From a checkpoint of a small transformer trained on Wikipedia.
Size: 11 layers, width 192, MLP 768 GELU, vocabulary 8192.
Architecture: RMSNorm before each block, rotary positions, biases on query, key and value, tied embeddings.
Training: a variant of Muon for these matrices, 274M tokens, 8368 steps.
MLP neurons of a small language model. Each row is named by its layer, matrix (down: output weights) and neuron, and shows model dimensions 16-143. Each number is 128 + 32 x the weight over its row's rms, rounded and kept within 0 to 255.
After each neuron's rows, "fires before" lists the tokens most often just after its 100 highest values on Wikipedia text that the model never trained on.

L2.down312 [ 92 136 129 185 170 103  79 141 153 137 135 119 130 166 156 155  82 133  80 186 124 183  81 123 129 144 154 124 187  68  87 133 146  84  95  66  98  74  82 110 133 136 142 120  81 113 106 141 112 131 137 115 126 103 120 132 165  23 103  72 124 111 204  61 129 177 156 160 163 149 135  95 118 123 122 171 116 133  78 146 102  69 160 130 153 107 119  62 122 147 141 141 115 179 140 107 107 136 106 114  89 178 150 110 128 148 150  97 162 174 164 124 144 109 137 189  84 132 143 149 145  88 127 125 124 136 148 124]
fires before: ";", " |", "u", "=", " was"

L2.down8 [126 142  95 106 156 118 155 104  90  86 185 125 108 142 156 163 153 158  64  96  95 104 121 125  69 100  51  93 108 115 139 136 166 161 119 142 188 125 141 163 147 181  89 153  36 135 156 106 101 169  74 120 108 143 127  78 153  86 148 131 110 179 146 160 139  99 122  87 150  95 123 156 174 211 112 158 129  94  95 134 131 146  78  92 197  99 121 132 152 150 120  77 147  92 145  99 159 124 133 141 165 161 153 136 144 160 155 100 150 160 200  87 139 192 154 159 137 155 123 150 164 127  93 220  88 111 161 177]
fires before: "="

L4.down437 [104 151 154 120 213  92 114 145 158 110 110 137 152 119 167  69 101 137 140 178 119 161 102 133 149 123 124 111 124 118 152 140 138 153  73 140 149  92 169 131 140 118  82 138 167 130 154 155 121 142 127 121 120 123 141 217 100 115  69  66 117  86 109 104  84  81  85 133 118 109 145 199 128 162 156 132  73 137 132 173  55 144 147 152 101 131 137 129 159 147 171 107 108 122 161 139 104 126  67 107 123 203  75 156  97 136 102 158 185 132 168  50 122  96 168 148 107 134 177 120  89 173 146  43 144 131 126 154]
fires before: "="

L4.down683 [181 109 128 200 150 105 171 151 103  97 118  91 129 110 172 122 101 127 148 136  97 150  71  86 173 109 156 148 197 110 126 153 177 173  71 159  98 151  77 166 152  85  80  82 102 108 129 189 145 129 144 113 153 127  90 137 148  88 130 110 128 112 132 149 109 158 154 116 138 117 144 146 156 179 173 186 116 167 112 111 126 111 132 161 102 103 145 129 126 105 109 125 100 142 151 107 123 112 136 106 167 140 101 139 117  98  99 163 169  84 138 146 143 136 130 211  65 110 133 104 103 112  85  79 120  93 148 144]
fires before: "="

L2.down505 [136 141 182 122 145 108 147 125  78  80 147 145 184 177 156 134  85 108 116 192 128  82 101  89 155 111  80 122  93 154 101 170 180 129 102  94 186 136  95 171 140  99 132  84 159 154 136 103 163 110 148 113 216 155 141 121  89 133 207 117 114 144  82 151 153 113 203 141  96 159 148 160 136 104  90 126 112  98 135 111 151 107 128 123  89  67 150 141 178 143  81 150 122  94 135  74 129  80 139 130 164 121 108 123 157 103 107 121 166 127 138 123 144 124  99 212 137 130 189 123  78 155 123 124 154  96 155 100]
fires before: "-", "\n\n", "=", " well"

L8.down268 [171 127  78 123 150 107 140 128 148 152 210 132 122  86 126 102 131  75 111  75 154 117  99  68 139  84 106  64 138  74 135 175  83 129 136 173 132 161 121 152 157 166 114 146 168 120  92 119 111 130 151 132 143  89 128 122  61  91 144  38 110 142  64  74 157 186 113 198 110 103 105 130 111 127 116 117 119 159 165 133  93 125 129 147  93 148 181 105 208 165 149 188 113 164  82 139 157 113 132  69 154 113 146 117 142 102 114 211  72 109  58  94 123 102 130  75 122 100 118 190 115 119 130  90  99 149 161 190]
fires before: " |", ".", ",", ";", "es"

L8.down354 [160 117  96 100 114  85  97 177 187  69 150 110 111 115 121  85 122 133 131  83 156 186  91 101  31  87 132 104 145  39 141 140 134  88 107 143 129 115 158 186 149 126 147 110 108  98 128 108 116 152 156  93 167  83 157 131 137 108 164 112 204 167 143 113 140 108 120 208 115  77 149  93  57  78 182 121 141 126  99 156 115 154 125 124 103 138 172 133 107  71 119  97 137  87 183  86 175 111 175 147 156 131 178 114 115 142 114 151  72 107 105  97  78 161  90 119 114 131 128 147 133 102 158 190 163 103  87 133]
fires before: " |", " 0", ";", "p", "."

L2.down610 [105 130 150 104 130 116 136 129 129 139 129  97  80 127 155 203  90 108 134 127 151 112 116 176 150 126  87 129 133  93 138 106  92 135 117 133 128 227 152 176 156 146 138 138 151  80 174 147 111 134 107 167 143 106 171 103 157 102 163  77 120  51 103 127 121 155 178 176 194  72 118 119 105  56 123 102  95 160 118 159 147  88 155 204 143  87 140 125 111 170  97 108  93 131 160 132 176  81 136 111 133 109 106 132 117 128 159 161 100  99 122 107 190 137 181 152 107 123  79 151  59 120 106 131 101 150 138 111]
fires before: ",", ".", " |"

L4.down14 [145 202 122 137 132 144 149 126  94  95 168 111 157 128 151 145  82 129 136  73 122 106 166  91  97 107 146 150 161 153 157  81 140 116 166 121 122 123   2 128 144 148 125 116  59 106 118 101 134 124  87 120 182 152 142 103 123 123 160  81 162 147  89 115  92 118 144 138 120 123 147 154 181 145 129 135 101  93 202 136 148 123 124 127 132  96 104 103 183 167 117 102 103 120 109 112 137  94 191 188 143 160 124 116 154 155 123 137  81 104 121 124 198 114  99  98 116 113 143  69 165 104 105 185 178 110 119 152]
fires before: "="

L4.down49 [132  69 112 158 124 115 136 154 168 159 146 102  75 137 115 119 123 142 142 214 138  59 151 153  77 146  28  93  93 115 101  95 151  75 116 140 123 170 138 159 128 161 127 140  79 109 112 139 139 159 103 147 138 142 117  53 115 130 134  85 137 116 101 131 134 103  93  85 144 170  77 213 120 188 157 162 112 115 136 184 133 120 117 103 180 130 185 156  99 168 138  83 109 175 102  84 127  77  86  91 128 156 120 109 120 101 139 143 139 122 106 168 177 195 117 107 136 157 140 190  96 143 122 115 174 155 180 116]
fires before: "=", " /", " ="